config.yaml
hidden_size: 256
num_key_value_heads: 1
head_dim: 32
rope_fraction: 1.0
init_std_up: 0.0318
init_mimetic: 0.7
beta1: 0.95
lr_head: 0.00615
max_seq_len: 256
train_tokens: 346500000
max_steps: 10575
MLP neurons of a small language model. Each row is named by its layer, matrix (up: input weights) and neuron, and shows model dimensions 32-223. Each number is 128 + 24 x the weight over its row's rms, rounded and kept within 0 to 255. Numbers have three digits each.
After each neuron's rows, "fires on" lists the tokens most often at its 100 highest values on Wikipedia text that the model never trained on.

L8.up275:116128125150114106172141137145125164119134111136128155135134116087129164146115130134165167126151120144138132136099121160118153127077097114112163149117079137090133121140147114128179128155132130128109114090162103147107112113112137116123135126131122122112145137143126185147144155122164159141120169127159134134138120150130115124140100090155132100167208106152116132118144122119150147108115106104138106169100164197170104121152108078072134127139103136159108124136124084153105146123147144073144138057107156147121158158115134144132119130101146145189109140130147108116111102116135151133
fires on: " | ", ".", "; ", ":", ";"

L3.up844:105147136161092151125097119127153164154090158103127133158112152144126141104111133145145107107117074077107127152152136115103125129122108146116088114126159131121110138140125070133088097113167113144151185096166132140132129086135133125046146107101125130120089126130141123110174146148104121137137126118172111101118167084191159118115140145155134123118107142124116120133102107121162125129112116112141145156134115107155127136122107107086156122105073140137112092086141124124110147140124145124156117143100110128118153150169134098149138165129132147084170126131101144138144155155176123148
fires on: "and", "h", "f", "nd", "id", "est"

L10.up812:072086128098120153108133132108132166166126148123130125130090172144122082121118140145130172103136134098100127166122108096107149142121085134127163105121105136136105134130150081134109074129138168110104114161171156147156173075111094153156132180141140130149156140134098161100134108153086150138143162123086131151151100180117130131098125175076099140141135158123149119132136139104132109118161155093092151099129125120196101155123114124091117158110108137144107117129088123107123089142124126154102160136119133147135134161135128149141099178095149111142132118104070117124130101096154156139
fires on: "–", " | ", "-", "."

L4.up696:168089120156077151155175132125122156138135145088119127106140110119094136171142150105095143171102058110152142128080113103120103067130114113092160137121108140119152124135117095133155145099134120109079104162122131143130119089155133097147116108165174135135159124136137125135154139170099181065110141101179123125135157118149133152133127088111151145109166163160127160114124136110104130128134119147131126153122121104075127130118116128167129132146132106129154129154129145094125131110133091096123130144121167138133096113120158116142066130106112130099134099093093143135166098092110126146
fires on: "ab", "A", "B", "g", "az", "u"

L5.up400:147089125140149151120110162179140117138109107113118139180142128162138095141106119097131108136131134142127090056129122140118108137144130124132123145129151096173153134149168132126103102104138123088133058155112143135094131092116141104098139144150118120135144123091108178120072137103123130148103140104129114133118154173111133151123134135129128127128131157133115109099105086156201110154157100128102138163109137169154158136093117100162134168119126111123132132124148158153167138132153133106137125151121102146166126092139175150092161130118109142121132130132128135136120161153130055115
fires on: "; A", "; H", "ast", ", and", " and", "and"

L6.up965:145156136126096108107140138130151112128096140133106106092149112133164110116094134185118088155130136123123129112144087131153098113162132141181077146179113100141133144141149144093130105113147122143116127151142134110103130142132119125127177132159100124149162087086115121142145195135153088147130081162092156148137155125145109143154129115161100146112139112065121086101158101145133155144169183133112121159139110144091147072140100140091125114127201104106123146116131140159137141117109133131091116132109122128183131138101115122155121144100136147138151142150113150158112117123079145144
fires on: "ay", "t", "ot", "et", "ated", " These"

L6.up830:153110100190085151134168147098124133132143103122165136100121147127102127173151134120130115142072119075112135112126103121084149125145144127092133138108121113144146145161146111147132121147109136120146088083130127079120085110087128148152150148137135127122095102127145101124146124174128112180158157113117141088108155168158145084143100141114150114102079130077129138081186103089106162111144107132108132145122134134105139160155159126115124158135100094131120111154138145142113127118074136120141094106115106174117148151121111106114107156145113147137110156143106082107141086103130114152
fires on: "==", " ==", "==="

L5.up111:161109129097166103163149135142172155138123166133129136136151114119150123128105156138057120111126127118145187138072101119091124140152135098153129131087142112117178128145090107106122088123151152166137110116129178156092140145151159120108142147128118134157141119142092131115094159167111151081113131135113140160148157131158137116101122096137153159120162167142157141120112088120137115138059123088123140146135122128076116113118126119161144102151158117140128086133181139169149127152119072148102098126123130114101106059126182134132101095115165113117145087125124108106130112112135109168
fires on: "and", "ap", "g", "r", "h", "u"

L2.up918:112125144116135110128128126136145092141089102133102151146124138132123118119139151109131134146116110164100138162129120119158136107147125152104110141150176145155130064112150132131152101132159115108182134146096103125086150113140139152175140140111080134146117162125141148126113151112109145133116181152117141111121087116117119131168163078129140117140143106202153112132116104093183101112147136109075133130141080156190112131097121128121119135148139122130138102146127131130134147063100134128126102077120119125144133160111138128098093159121125151116155146126147168121093164122098122147
fires on: " de", "'", " '", " del", "RA"

L5.up536:115146117150136162139127128108139128137158101103155124157116142106131147096109123132105132143140126114085156134156162138171101122209122131117134125108168119131166111088143149114134114142154139136078157157132097102155145092167105108162145088159101110142088084153139178118140132087124156097132098140149106098097149160100177090145120127140091124120112129091116121104150141128155104130097083119096158169094160106124141172145111145143139164089134165132092119102104113127144099151120160096108163122147161122158089120113127122128169146109120136176154094145116143126170145148118133136
fires on: "==", " ==", " career=="

L8.up527:142104103115126113141128158130151123133140145131164155137101108125112153131164110121120144161176110158110116119075104112143133124122119145113117139137166145121152170125149146161092140114137102164082110098144162113107137128108065116127133118149134101152130145128143150118126113124106159085135130139111109098160125118060128164089147122173109167125163069136108125117128195124136136117133113154168109070106131144126143101117134102133114084131089135134137136112064138129118124110156148120084131160056128110163153136136112158146131154098152111117142160181133116163124124114112168127
fires on: "m", ":", "es", "r"

L6.up581:144112116101128141146104134136091130116134155128166141122106113169086120071117182105131149091145148132097135099113105129136108137133123168160087109099145134084125161107094177129130106163169143117163080140173119101112134157149088124109128130143154113113073127135124170127093137138100116134147125131122104126162190159114164160146065156158066158139140135140136139160152163129153129119127154126106102148121152148115138117153134119128109122128164131139100149165137090144136117125118119131116093105153109123078151071130151124143116088148141123125148111130115092104168126084085117107
fires on: "==", " ==", "\n", "===", " career=="

L3.up713:123160165143149190128157146118161127112157099130106178117136169140114157140114110144133104113143139101154129134099097168124172111138086112131124131087113106135142129152097160127112128123101106142146085156116122083075124124088115114077108122123125143125138140123149119136135118148142177143154133098162113145143107157153191086069174074151119125117134116096162152119133122113134114136129136138151167133148124152131132151102194116089148144102152125150111102124114135127116131131106171103126124131146155120149116124104137123137156174103121160134115153136131120169113098133127112160
fires on: "ad", "o", "d", "h"

L3.up282:172112139192129141144109142131167148124105100122121118150105137162100120152112104137108151169117164166093132122104112069123100095170118115143181092094078121081160105113103108113123132096101123130135123142138100113095139099086152092113123119168130153130134150116130149135175159117104152132087129124163124116151108150135158134109138132119150133153143117087185121131092107156122108111148074115116143147090136126152087167156147125118087155093121114145103134154122119100155143168114137111137122113114133125157113126108107136152055132135106151155106108156116147122135152147098093142
fires on: "b", " prov", ", Al", " Bu"

L6.up229:148131164129081154111117095158111128132119148148170111153107176107116173122143149091113148093136085129106123129146157103161132165096130109094117086099159125119123080113149132115199093122121136112139131164102138124123140095143135145120174048152104152109095127117124133151139084136130164123141128098094128138148116136137110106160106098130104108120116177100103134171129128138113127116145123109147144127124155157147147147157127131121138153114080158098111103101160108101123118088143129121124141122160153116128125140133122146121102162108153144142129091117091129120118145133122156115
fires on: "==", " ==", "s=="

L3.up68:085133140146108140142130147103164125082184146118146108136163154121133124173131148102098116101134116139129131122147153152092123105149145120088063150100131081149113105138138119132137138134120134112117156138097131095130177134128105126137134109115104125089105188136118132068139130129132092107153121077143158121107101098119160128117167078130113145135119101115100111137152159112135146135121133143097125110161105127127158087132140082157114112151115175117162135090112127185162142108150154124107135110106133178079145090092147106107133129140142110110100115110122129135117143154157115129
fires on: " as", "o", "av", "y", "mer"

L6.up452:153107140117116134134127143130100160142164129093144127140114165141132113117118152154131110117112146131086136092105115118113137172137103095127129081105147169140135110128142130107110123097137075115138141110140072067121108115154144167134183134145125122108090129134184178124158111130120125116110114130162130158114143154143137123167119109175116164137114163098154139126157168137124091134121143099101104161108150110104130096152156097111128111146167175140088106126110115077120120109127160103137137152122117154138127138090138083142161124119116106164139133140107102097131150113145158148
fires on: "==", " ==", ".", "==="

L3.up286:095085126123165135132128150159092101139085108150137120103123101140112124197159108130165131133095117070154157125096134133133115109137140126090116114095110129164105106156112144113113148171077140162105109125109133133169107138126094143114098153123132111143139094140128122112113112140102125079146120165089139116071127076132109146128118090154090135145147137191138130150117110121102123093186161141143124122159071124162115139116116122136114110135128125075084109148146118178128130143126122176137122116121144120138114162080106172145108150105145146168174143116115120142132093139109122175
fires on: "on", "om", " an", "ac", "as", "ron"

L4.up941:139130163096134108185141117143118141137117120112094116095147140061106172138088120064123108126163101124178169108171137070160122112159079121170130125136139140114153160168130155148094145100126134139104093148136157147109164139063117150183166097148139154098126111122135095113124118140120149125114141106127127117128123139123123131086150116126145125190123096114150155118125137145117134101149143071133107103164112138152109166145159111160122132115147120149095110093123159139139153149109155158129088112143167110098086148110149123129131125115120138137120128104108120115116125145149138134
fires on: "as", "v", "el", "e", "av", "ph"

L3.up486:140140141117177142152100125131176156169121148147140131132138143150118154117131141087083113149128129132108096089121089093104156146131135098154143152133126167095113108105140128145152115135136138107170102122113135137124087125160134061156142103176128171105118148114161119099138120171111163127148121131219146133105150136118158141127117139149139134078112141133103122095154134156167117157107097138103120122122120082068144125158172106123123123111138117145104100137147157103148145129139090079149123138113114142108119152135136143094142121144120094146148106125145161142097125155122149126
fires on: "er", "v", "her", "n", "e"

L3.up41:160123124142103123168152127103189142160146104116115173118111168119112096145093134165123134148147137137163099138123109119111153151159135090153165096113142147118119142123150155126108091170122138139144080075138139135124114190151122082113163117150164131077141150152151091137094104092082129125131149139135109137144152096170147132095112124113106124112151140153088128135147150166123101142096111150120106139175116144189120139133153132146092116140136167068114070144132120165112153122145089125125106169155176170183105103125146149127138108139134114140103082119121161106104158123126130147
fires on: "s", "n", "u", "\"", "e", "qu"

L6.up432:158122122165101157181130107113105125122103109099130170105123147125130142148201114154150155124102143119092175137145131104093141133126144121100105129126093145129179130159176129130142100110146094157142133140100123151134083085102144098074147151110133112135101147145135095111156154135092128153158151127145133104129175124150113135133132103150113154132128120108142090139108164117126116104109138112110145116075126117137145112142119127150119099121099108129134171116115149143129134105122116108100103151153129132107113139100148124160120142164132180141142129153129087111106119114137180178
fires on: "==", " ==", "===", "7"

L10.up50:097144132105113106147134142111112167117126123154120155115089147131107079139108156141126135104146138119104153128125129103131117098153129125134142112150117138151129150176109100112069094107098113178121131113119128149149165140117105141150146136155154135119153130118115166141122131118122174112139155105127152118109134180078146111106132147100119139129128152120129118091114166095138123144101166148133127101104116105092171132150135121123064084165105109113086129118118122130091114137115140151167133061093105114138109125163135106152083117088127089119128119079091069167149108127133156149
fires on: " | ", ".", "% | ", " | −", " |  | ", "; "

L6.up129:072103138129135156158135146136108140110095136119154134132115125091107166138125148129178118145117114115116131130136134102158074129116109165122133120123139142120094138097137125112124067152120133104127105131120102118127093104134119151135162111143191119125116119128100172199149147101112107116143125117138144144129167100134138175143116149168107159176128119114124167134162121130146111099156145140169114143147111138125138124120138134167093149119152110120156096115128098119068118147108161176107138136147135121115132078143150151163142147095098075143166091106087128182130124135097133110
fires on: "==", " ==", "."

L6.up731:127112101099150116142125135116130116161149125134152148140091153115138172142111120131108133126129120130108108125120156119126109119111138102121123109132140138112160110145171093125132132097149125151154117140154179119122125107151107157187134135155141106143112115156163144173107129112133135119082086113161093076107139161113148140188165129140094135116115137104108109143139124176111146112094158105127143138095075124099171106119122119109138131092177157195122110168075112122106132148135198094121138153118116138137168154104105083123133127114157132135085107099096120081130088149109093158
fires on: "==", " ==", "==="

L6.up639:149128154146097092162126093128136075125120161116148172143132170123147125125161118096145126125119090113158142100130138101121115133152136113142133091140077158134155104134114134180145095089127143147119144150146139125103116155144124172124104087110169166102098095136110136157158091093113151132158130159114115137118146121151116123126149121190110109119127157107130149160125139156097130121111126070079123143154121076115176099143156110180146097081150111141134110130202139158084116137166113107105142096129154142161130136100174102115146163126124113155135108061100106126130142110132125140
fires on: "==", "ch", " ==", "\n\n", "\n"

L2.up720:160127121129143101158161132103152190124112141132143090121067132176101128097118154140143138101062108142106125146128137096151138142118094142128112124145134125192125144132100165134107140091145136119105151158117156093152141119149124143110091141133149128114135117122122121111154126140153146141162084127138119116134117116098074170157140142125124149104117075075120097108125116130152135131111145147075168152131137174119134142174122099150146138143120119136056154127115161144173093127152137139122137147098063139137161097124131156118131149101095163186150094141152143141109110116129119106
fires on: "re", "ric", " natural", "ration", " on", " international"

L2.up755:162150133120105123105112108141184124092109153153112120118132144113089135138114149144134119160142143091114104113129135115143132123136131144140090150086125167169143083140131109118128109113120152160122139135122148151163164129107108138142136169133146099086147114129132144112107104132151168140130162143173140162132136142117166149164110137103118121104135118104149082084132125145192098119134099145090132126116130112130116091120129125136105132074157110109115057156127071088177147126078091125094101128148116102121092110168101118123098134144169144106120132070144151116120135108126117125
fires on: " her", " their", " dec", "ep", " daughter"

L6.up389:140111107109092139162146132141101129130152103117123154107151122128147142098128139123121147110096152153091138120102187138152118143168113173150143082114127154122118131096154166141131162072125126113128108099100120120123141119116127154137132114138137099168089164152183149132118160089126127161125141148157143115156150102135114115167107144123096162145104106086105129141141155137112154134114088134096146090165108131120153147154138114142092132143117109144071128088146132157127131134108125104142135135139152151108131108123102104071170122127111112162150149176126127158086109154131147158
fires on: "==", " ==", "\n", "ra", " career=="

L8.up324:187175135127129141131154121166150143111164140130111124108092094141155118190114141088110165124110119095113106138090144131121114128117098085157086118115139142099142116099144089127117147143150103146085141195091143159114144175108145174143110154123137080139098093157129148118120125130115126109154099157124117099133136154118109093109136148150127100099096121146125136095140109138137157119113140165130117130167122114106131119147117097113098151119071091138114121125128133103140155124133165139099171150131157141131135089106112068147123133112127120121125128089114100115118137130101142148
fires on: " | −", "ie", "$", "oot", "ky", " King"

L3.up473:128125106155127129175140126158113134110107150115169150117145136131123130176154144143105143134137147130145125136105112121070149112118130161113099155072157087096133145126166111122101142113141182156098111144117123150136105142117101188119101138126089120107159173125125130114161114116159122106146137128175137102172121108109113192187105100112170118146117121158118110133124098135129144110130126148116138142136127119168109121144085103127134157132121153137104140122171136136096168072125072131144126152138113131124127107098115123099140147107149078127142121128106102122108124170158103136
fires on: "i", "o", "ri", "y", "ho", "h"

L2.up1020:123160105117098099193095116161166164138121134134150135117112097152122142176140159182076074132139132159141122153136094089089128125092095144171094150158092115096174085144141147099105113134111135098136154113137173137113114157150136143142115126118121143086129118126099119127151128144133113125140123134101126109085147086103121150140134110125131156100118147171126151134131099141145102111135123125105119192150185127179160148121104130107108111135127078150116171105147110146105188099119123179147084134147135161155135098114144125100183087136132137145129087140132143169124131131141128104
fires on: "t", "ic", " t", " economic", " T", "T"

L3.up589:106103074096130096132153144130128136079108147141122136133108107087127140101102139127099139147114149119140094110134106096165144128102129145117151126115119095157132111167144121138140174107147110131115131122172078145136144132143131173126136095112119120135182144153091162139150125124119117094115152161120162111158159109127176156130135060146152129144100133146099092077135170151116143135126155146157168097152133120060098086107133111160109175109129135123149114101145138140170144126080115139145087104125136091171132081098184123100145122102117094172128099105123167124139137160162173109
fires on: "p", "qu", "l", "m", " mar", "as"

L6.up585:129106174106143172142139152109137143137134125110133107139129125102130142114142145159136105087139117131155095145085158139139139138129088151144110159062127146121129081159106126127096175128112149119047119163134124094115179092081115123145134115152148160158120117123150117174203125099141119133121154149126108135076137120154112133137145096127168164118103139102127135141150128150112137115124135136143106126158071145114147095165134125098107100108149124136149163102129169077148114145112122177119085140135084149159146139160121106101120161139100098149152155137108152109094117127082104131
fires on: "b", " ", "el", "p"

L3.up937:165155093106093087140149154129147103141178145137089172162129163151140133060112100107147116126160106117103156116140117123143152110120105151111139165100107146092156095132146088155098098152153120142144156122125128119149140138121122175100098131153142084097112115117097118123146168098101121112152135125148127124094130136119137091130120104160125121084139129142142126151190133117160125157126121128162099134144113160116122102141142143091138144137119105139154100125161122170080115150092143123089094144094126151105160094177163117146126123091145114129150146159135119108083137135126127137
fires on: "and", " public", "est", "st", "an", " neg"

L3.up248:131131172141084112132146085115121133144135149138141148124118132140192140123132155112174164124128083133172139130115126137168112107147155130115155087131105138119084123084137105109130103124131123121140116098117081078116097126139171167135140097133158165149123128166137149130123132186134102105153097131105130124132103129115118107157116131124133120144126141111086145140121098113103124116184131116093129105123129115122104127146126118095152153120114126122103156111078151141131125091151167127116116111149115170139091145169163137080118091131131153094150115125145063123062083132138156092
fires on: "\n\n", "==", "\n", " ="

L5.up318:109126145109132183160139138089083117132151147090166108110094161116144120120134134139129129107107113088121147110148131128178152121139078127122154108127169118117135122122138111164145123135146090166118138145142089098142169137158077123141139118105126158139090119153161159140116146116108131113130111137154138107101173138144157131153134147148105134150115153082120166109144148125188116107111095125092166140123141146119125112176145134160130158124142162171120101110131106134087076116121130097123124082156113118081100124142157112150115150145144097151141096144144111153164176157122088108
fires on: "==", " ==", "s=="

L2.up531:099176126165128170151108149173117120103118151145097122087113104128090146127118109120110089110158104089130111115136150164147139094110102107127110181120158095137127133125120113116091127098086174126146129086121108086113089120121154148106129150119155119177158146137091115110077149137096123123102145100086116125145114121127157133093099100133132171139116117128158129124151109128118121121128125117108100156077078152150168152099100127139115122125117137110147109114110135109121131122142160122112136112118127112090151168102129091126137108138065106118092109162140155144100149152167136117
fires on: "ig", "od", "at", " to be", "og"

L6.up544:114134098150094180163119116108116153153106131110137120122158114092114153109134142154119171113124135100128157133137160129149111101158135121118124135105116158103142128118141156137113103120204094128105123127084110133138108127130139143101108116133159167129106160140117141110166166111143061154141085150102087127113165126139138103139100084132146182137094128126126108140111115092161137088124170142110169147107148086098159127147138136140134166100171087112153147124133107119158111085122118090084130102116138136147135177153190110122119162123124123113118156149125128143123129098165156121
fires on: "==", "\n", " =="

L3.up222:165161101083084102139113116185140094123146173127132125153120155135146118102100146124093096135107098122139108162126135074114150171096080157131177163134111123127103158139137163117103071122105144151124145094117126132133165125091123127150128132129144113127126102149178147134103155117123128169142107083115113091130144102109151158118127091127138121096108127123075097129132149168097129144136160156134132097118139127146126125175151119097089128124129141136106090126134127115123097134134127114095120124077136137164143101152169142139081148129095161141128175177123129107129149150116157157
fires on: "r", "m", "l", "st", "est", "in"

L3.up242:082154131100169155133148124140136123118181163134122090120120137117112096181110115114112113137124132127118143105126145104084136114148115100111124145107121129089090131122152129152144105130122141129134124112106166142122087160129112141102124131121179164109149116120121145124055156058123138154133092113155164112138154147130142177119116112106099084085140175134135129118101118125138141117082163163137094165114096155129123094138126119104136150132174144149162070117146159086138125146151156106117103150109186129107175122134114149131145151085142095127078107161161135125132163147157119125
fires on: " he", " they", " she"

L6.up248:139128147149109149168145101113085118154129104109156118123117154115096127137153107133133128153130121121108166108150134128172134128152124134088159084127132174131100128105153131142128111106113105108094133123134114089132140103148116134127118117155124141137112136153171141144087136113108135090158113082147132111108162119132142070166135165158060145151104141101122171117145124142142148136138098113096141144122136125139182152130137128151132148140112121161141138120144091118072086138134132046091093123115115110147141099110140090158127183145173126134089078135129089150129127106112097143
fires on: "==", " ==", "s=="

L8.up844:135110144095109073106139114127111158137105147092070142106116147174137164120148132137153110135145146128139166138134155169138076151108101117106138164139102114119128145110103071139137109117134158139161146140125137114101126169155135152129140114150124153125114137104126116087077121148120146111115102165111131108127109090134141125122091110144073150089141132130135125131124112127137094106113117119116119155137175154130155149139154116125111134095172173157103105151099172209165131123113169156127110108095126103153139131130143099179109165107100118137152110137156102137141141098131140122
fires on: " W", "if", "f", "re", " | W", "-f"

L5.up70:178092102160140083100106124120127175132129111089104157120132126086129140113128102132123097144128109159158127107149120098102133159142084114144109130100123135145137109155142121134129109108124194158088113057131113133109120155122164189156132090101089142173162134121147054082114110146096133117138125151142110161114149118119138111144092121125125128137089110124102164109083095144132147121129158112140097155153156142128156110104108099122115136133184148116131101110128123140184129105111119132140149146126159155106106125109148122139166157143079150114079164140104163117105133127099109135
fires on: ".", "v", "im", "ph", "p", "m"

L3.up890:087150159085144102130159120169176156155109095201106141114158125122134150123116139175122110075136132088127171152112162095116135104108140142120118143142149140143132129152128129113122150133121151107150084138141117109090132168126127126131100115132118126160113140167149125133152113155168156113123141134121126109172115127122162130118127107125159101111157107106180151120161160086111090130104113095114154170104139122152130096154136163137122149153176128130110116144126092131106122099086145114139119157158167160113171136142139177105104167129147148133091163125114192109150113135135110143
fires on: "w", "h", "her", "ad", "g", "af"

L4.up986:118124143070147149082114089150099114147116110131139138117098085141130131135112109157164094123140122100092129161116122152088123132124119155156137139133134086125114112128103104120132149139152154124112118128129123123134086133168143159135166137122083147124117096124097116106143105119156144116135088134144118063103091153139081134114135084143145141095127150094124117140142099076176130111158130143124153127160072114127112128106123150111141097085173133104125120145107115191082125145142122170141127093121125084109148120105145139122183111108092113155104119137167146127107110148130080094
fires on: " an", "ast", "mer", "in", "om", "ver"

L3.up607:111132110084150100134171165174131133118166138141174128157104148143149162129137133118116132100088156118131101126148120133127155090139112092113095106109142066128151163163147114167116093066137144155096147105121126157118151121136141116121135110142151108092174072145098078136152131061148139118096120125120151126129119161120146162105068138095136097086154116098146104117114114151122189127111119149101127140156108141145145133121100147123139116148164144106136081109106146086133103166142136104113122101086111142121146140134136175142119161119144135109128130181130134117118140133107147128
fires on: " she", "st", " have", "o", "u", " had"

L3.up514:150132109134180119125118117176128128094081122147127167120111119132150129152183082120143095118155130117135107155150142153121101122118126146145125146149131086154155073112145137120113155141155136141095088134133133068163113092139076152099151133124134095156104137104188169144144125146145171177106118117151161112148119124129120113137135149111143119081139159103159143112127085149125098081116124160159137101179123127137110067091109103170170128157101131109145120139118133129130131129084089117133161156160164117165150102129119127116160095110159143130131144160147102125143140174090129138
fires on: "un", "ept", "ro", "ar", "y", "ue"

L5.up443:131126140139116143167156102040109126169151116115161130144107135124137121099142146094148128134100114125139127123136141131187120137139118136109145077126126140127127122103134143139130107151141095148118123167137068101137150138147111112151144117121140124123135119165141164159139139091101105133111117136165094083092156137139149126177123140156078136144119146061108161084157138102157116115097077077108170132119130141116133139202116154143122122095160138148104128113147128122128095115116153091100124130147161128096124144123145112127103151108129131152120099153154125140166166119134147135
fires on: "==", " ==", "==="

L8.up981:118157137120122111216128124142106118127141137106145116140125155152117119146107103130091088131133168118139089149094101139108115123097107092135116145131128113166112158138142148116141078135110140153105182095112111149104106129108137127170126127157144142145150106123179148129127131174125073119112129107165124085133143125105121099129129126137168148089089110168110090139155151125105089150145113130147111109164165142180132168106113195139169126107096107152085085102127153177158165140105154142110128177120110114120133118109133160119143134140106074182091130129145111116151101123133132134
fires on: " t", " T", ", T", " | T", ": T"

L3.up685:151155147121113110157151152076141156160124092132129138101098099120139118113165080109160143120154132154130133121142158125143116087148146128153154138113150139129150132110142116134127118137146083115067088082161155103080111109169046123105152120136108142108106088127157155142125157104109125104175160132141117149149108127099152105150136128099090148138102128107105138100131128112145149138130106112091142131138158085127168110113120167149104142116133141148129137172150150135107104118128160116142111107143131103149148136189137089084152168108132125124117118133126123123126158123167097118
fires on: "ant", "9", " pm", "ater", "14"

L6.up401:139114167135068150152146137095067123111126112161178117090102121066109178180172158123133143138108060083142153187127094146135133137153097185076128136111116140131105125080151123120115109144145101124140128128118110101174131135128103142103154092107146138200108112105106142145138133120086135145137132101077118143135149092093117106117133152137100149147121123137149144122097161129129133122138138099106142091145146132109147105181115115127112115137108165135121129140127108081121085149134137118135113109141127145113156164155152130088142147118125114152151124145143091139160131139107121145
fires on: "==", " ==", "s=="

L2.up202:100137142110127119117152123059128130158106119142122127131146106141113162138148123130149136147132160129118121091111098140131150172143115106124108100109129110132081142130099119094119136144133148159121110117166151135087105148146154146127127148080084134135144152138131116135147157130134122148136152168098183092162106085182133123150120112168172166135154125194112091095120138113121149130097147178129128116126147121116080089084119116150154116127096146109145115131146107121156138110158087094141118127114152121097084104168126113103109146119154136136114116146173142109107145146141180130
fires on: "n", "g", "p", "qu", "ach"

L6.up60:113128126128088111124153133109118113181138132104126119143138152062109118127162100130165161121123133113128181115149136070138120108135149145109128109118135157164146120093139121110127098125179045150128133148109098138147128138134106167145158131130137163111117137174146112130145124111117133123131109137152120103125118148167150117120126137117116099157132113073121161137171141125135128085114129089077127152152105101109132185160112137161086135114102107131123145161107112095108094102126111100121113125172176111112128110117128096111156131137138144150095118124150105147104131061111184163
fires on: "==", " ==", "\n"

L2.up473:136188096139149133140139078088127075090182133103116166135113120129127098135145145131136138149130151102144149155118132151115122104132121134142127121151154146125186105135102116120168138143156141120099088105121134173086162139123158118113095119079109127150110120145091130107151118145112181091123110083111135127117082124098129135110118068162137169099129106145121166149153143112151106143130148133124139135157108104161124135154173146134093145150185147146124124139133066149104143108190143113142159132102140138185111104127095139129097187118143161165100082125113127114126150141100170174
fires on: " pat", "qu", " do", " inf", " carried", " take"

L3.up881:142180147147092138130075125121107146116093111150106116124129114125095115118136114128119098106134110133134074127108120136132139137133127181115152149161133126134147144134171094164105132155167109119091128120153107119100138130126090144126107134128112148106118116122119130111067160154106118119129140114152141135159098164154115164136155117138181095139103156156122119100124110111142136119138149099132099117091128153137128135132118102156142112152119159144142084130096131089137130152122130113111147076175120128145128112136135119097132199140164063096172166157139108173137173123192155139
fires on: "or", "ant", "ient", "ater"

L6.up63:117108098136139139089114120111124118090150137110120140130155138149111106159100165121089132121143129153115160072146139117136116141079092117122114108164116126132156073102073093111176114132098153106135141125144156133130145121096146095083108164119129156145141097147111114162121139171113161113119151119128109160155137115182138153106122123135120136123152132109094147118102098144090106137097158107111100133139109101138121103135104119125145161119169098133105138130115176139106146149161080138141125132130161134176083107168107130143092143108114154141146110164126147164148116090128109081
fires on: "ab", "ac", "re", "B", "ut", "ing"

L5.up830:149128190131124139155127101122119123114124105090183124106158152103118139146141115121117111115152118068123146111093131147161109111146081129147143099105099159109146139105129150103119124089123133137142128123087103128122146132150132152130130132119147146123122151118175154148133162112135119106131158149141138136139170142126095126133105136134164162139156185116150138094114134131111146117141110094077126149123127093121119119137105183150140156137123090132143173141143110140115103098113085111113121150157169142106102114127157117130129139174137110127160094154120088178111121097129138152
fires on: "\n\n", "==", " =="

L6.up863:113103160107145122126133111121104157117194108120110105133130144100094061097113146112154124094150083163127143111113142152152090159142182151078099111119139117116108131134145139116127115069134134153140150122134117123102104154168105164138133123172135110163131130119182112135151136102090135088092133121136130112107158120160125117141155154176095113131100118090147115169166125161131116088065128123111132152115122137127115126112138129111088112128106132151167091138089141142106110163114145132112121151128157129113131161106148081110112122138088119171106086127118093123124125135120135135
fires on: "==", "m", " ==", "en", "-", "-m"